python train.py --num_hidden_layers=12 --hidden_size=192 --num_attention_heads=3 --num_key_value_heads=1 --head_dim=64 --intermediate_size=256 --vocab_size=8192 --hidden_act="swiglu" --norm="rmsnorm" --norm_place="pre" --norm_eps=1e-06 --positions="rope" --rope_theta=10000.0 --rope_fraction=1.0 --qk_norm=false --attn_scale=0.125 --bias="none" --tie_word_embeddings=false --parallel_block=false --init="normal" --init_std_qkv=0.0361 --init_std_o=0.00737 --init_std_up=0.0361 --init_std_down=0.00737 --init_out_by_depth=true --optimizer="ademamix" --learning_rate=0.000339 --beta1=0.9 --weight_decay=0.42 --lr_head=0.00546 --max_grad_norm=0.5 --warmup_steps=443 --schedule="wsd" --decay_fraction=0.326 --decay_shape="linear" --final_lr_fraction=0.05 --batch_tokens=16384 --max_seq_len=512 --doc_mask=true --train_tokens=153200000 --max_steps=9351 --dataset="wikipedia_en"
MLP neurons of a small language model. Each row is named by its layer, matrix (gate and up: input weights) and neuron, and shows model dimensions 128-191. Each number is 50 + 12 x the weight over its row's rms, rounded and kept within 0 to 99. A neuron's up and down rows have the sign that makes its largest values positive.
Before each neuron's rows, "fires after" lists the tokens most often just before its 100 highest values on Wikipedia text that the model never trained on.

fires after: " |", " to"
L9.gate10:54 45 52 78 30 41 48 61 51 52 38 58 35 68 64 59 43 37 56 40 90 30 47 56 34 47 83 67 49 60 42 41 53 56 50 55 36 34 56 34 59 62 52 41 54 43 55 80 48 62 30 40 54 40 56 55 42 54 52 52 53 66 49 45
L9.up10:76 45 35 58 47 47 72 48 39 46 55 46 24 62 52 35 34 53 39 38 72 46 54 50 64 67 70 41 63 38 61 50 57 63 45 62 66 36 35 47 49 51 37 53 46 62 54 43 72 57 60 45 36 30 72 43 41 62 56 59 43 46 38 53

fires after: " |", " No"
L5.gate248:58 55 50 34 61 45 69 30 31 46 27 65 58 60 56 43 50 38 57 45 43 51 30 47 58 48 62 53 56 66 29 58 53 63 62 57 70 69 61 28 48 53 24 43 19 65 28 42 60 49 47 39 42 72 33 47 41 52 67 35 50 28 80 55
L5.up248:40 45 68 55 46 57 36 57 33 55 50 39 46 58 36 41 50 23 62 44 39 35 73 61 63 47 58 44 49 67 52 61 64 68 41 54 31 64 43 82 45 67 39 54 42 74 49 74 46 52 76 60 39 45 35 64 30 46 43 37 31 50 52 52

fires after: ":", " at", " |", "00", "."
L7.gate126:47 39 37 42 41 21 54 49 58 55 44 60 40 69 64 52 52 52 55 46 45 49 48 60 60 49 63 50 31 50 49 41 44 41 64 56 26 62 32 55 44 46 44 54 47 55 58 54 62 64 64 43 66 49 60 49 54 55 52 24 63 33 55 54
L7.up126:61 62 54 58 52 52 51 54 31 48 40 47 41 50 54 42 61 36 48 55 59 52 55 62 47 50 64 59 51 49 69 52 54 55 47 39 44 49 38 62 54 69 60 72 42 59 53 55 58 58 32 37 46 47 60 58 40 57 72 30 56 70 62 68

fires after: " in", " May", " m"
L5.gate218:58 44 54 50 53 49 51 38 62 47 50 47 58 28 39 41 54 45 67 11 47 42 33 44 43 57 59 42 42 55 44 50 59 55 42 74 53 51 29 57 50 79 27 43 60 43 60 32 56 46 63 61 46 59 59 64 54 52 55 51 51 41 53 37
L5.up218:39 40 64 68 50 50 45 49 57 39 45 49 72 37 24 44 45 46 45 41 54 52 70 52 38 71 54 35 27 28 37 56 50 42 22 35 43 64 45 48 63 65 56 57 38 75 55 46 21 39 42 34 57 45 48 28 38 64 72 54 59 45 32 37

fires after: " was", " is", " as", ",", " were", " for"
L6.gate114:38 45 45 44 47 40 63 50 44 49 55 73 55 49 56 43 53 66 42 42 72 32 49 32 33 58 40 43 38 47 40 36 34 33 64 55 44 46 65 54 63 61 61 60 58 47 24 56 61 61 32 62 43 60 52 68 53 46 34 56 54 60 55 58
L6.up114:21 28 51 27 49 34 45 46 68 35 47 46 36 24 49 51 65 56 66 52 52 66 47 67 58 45 57 28 44 60 57 43 54 49 34 62 46 53 37 54 35 37 70 69 60 42 45 61 65 59 51 34 33 42 75 41 44 47 12 50 46 54 67 39

fires after: "\n\n", " H", " d"
L5.gate101:75 45 17 77 74 41 44 61 57 50 55 45 69 50 48 55 49 60 41 40 60 54 58 55 52 58 64 28 45 45 60 47 48 55 38 39 50 31 37 52 41 45 72 60 55 68 55 58 48 32 53 44 63 60 22 61 57 50 56 50 48 25 45 41
L5.up101:53 61 66 59 44 57 55 37 49 47 64 59 49 30 18 46 51 32 59 45 40 51 62 46 49 47 63 52 51 52 44 47 50 40 47 50 48 31 42 51 52 62 48 69 34 44 48 54 45 63 50 53 58 44 19 47 56 56 50 55 52 71 65 50

fires after: " the", " of", " in", " by", "0"
L9.gate6:45 63 53 41 62 67 36 82 60 31 49 53 70 45 52 51 62 51 39 67 38 52 51 46 56 61 55 51 70 61 55 51 44 52 19 46 52 66 52 53 35 63 54 69 49 36 70 65 48 46 47 60 55 47 46 56 46 48 46 49 46 55 48 46
L9.up6:53 75 37 45 54 60 55 45 31 77 57 66 61 55 59 45 64 34 58 47 41 90 70 48 53 68 44 50 20 48 42 31 56 60 26 60 51 51 51 41 49 30 51 69 58 46 54 45 48 58 33 42 44 45 42 38 55 46 34 44 49 54 45 43

fires after: "\n", "ide", "ige", "ort"
L6.gate143:56 60 60 43 70 50 49 54 40 67 26 54 58 28 31 38 60 39 55 33 66 23 58 49 47 58 42 70 46 37 64 31 42 62 56 48 27 44 60 46 42 46 69 48 52 55 48 65 39 62 52 62 49 60 55 63 53 37 40 40 61 57 62 27
L6.up143:55 62 52 64 70 31 46 58 40 38 47 50 49 71 28 51 71 59 47 41 50 40 38 38 48 43 16 48 68 37 48 61 49 55 67 47 73 37 53 63 68 46 73 68 50 45 54 35 50 46 38 37 51 46 62 63 53 56 45 50 33 47 66 56

fires after: " was", " is", " were", " are", " Party"
L2.gate148:41 43 39 67 43 44 69 36 48 64 52 46 51 53 48 49 44 64 41 43 87 23 41 52 48 73 28 41 55 46 47 44 52 47 24 30 56 47 94 53 69 60 60 58 65 68 67 35 59 47 45 48 61 50 59 44 35 43 52 57 53 46 44 55
L2.up148:64 44 56 46 40 56 43 34 45 32 54 48 58 42 47 38 61 51 36 55 66 63 69 46 62 57 53 62 35 42 58 34 50 46 29 38 37 27 38 66 56 46 51 33 68 67 32 57 43 62 79 42 45 63 52 52 63 57 55 38 36 39 56 40

fires after: " |", "|", "ige"
L9.gate92:59 57 62 67 43 67 44 51 29 41 19 49 87 70 41 42 45 77 38 46 53 49 45 53 40 70 46 70 49 32 58 56 60 59 31 60 46 69 57 56 63 35 42 60 51 73 56 46 50 28 73 43 50 41 39 32 59 35 36 56 38 49 69 46
L9.up92:54 56 51 34 60 63 53 62 55 56 45 33 63 60 50 66 58 64 40 37 30 47 24 41 52 46 60 70 31 81 57 38 50 45 45 43 68 36 48 50 54 47 55 59 53 47 60 57 43 16 59 63 52 54 54 39 58 41 50 42 65 76 32 52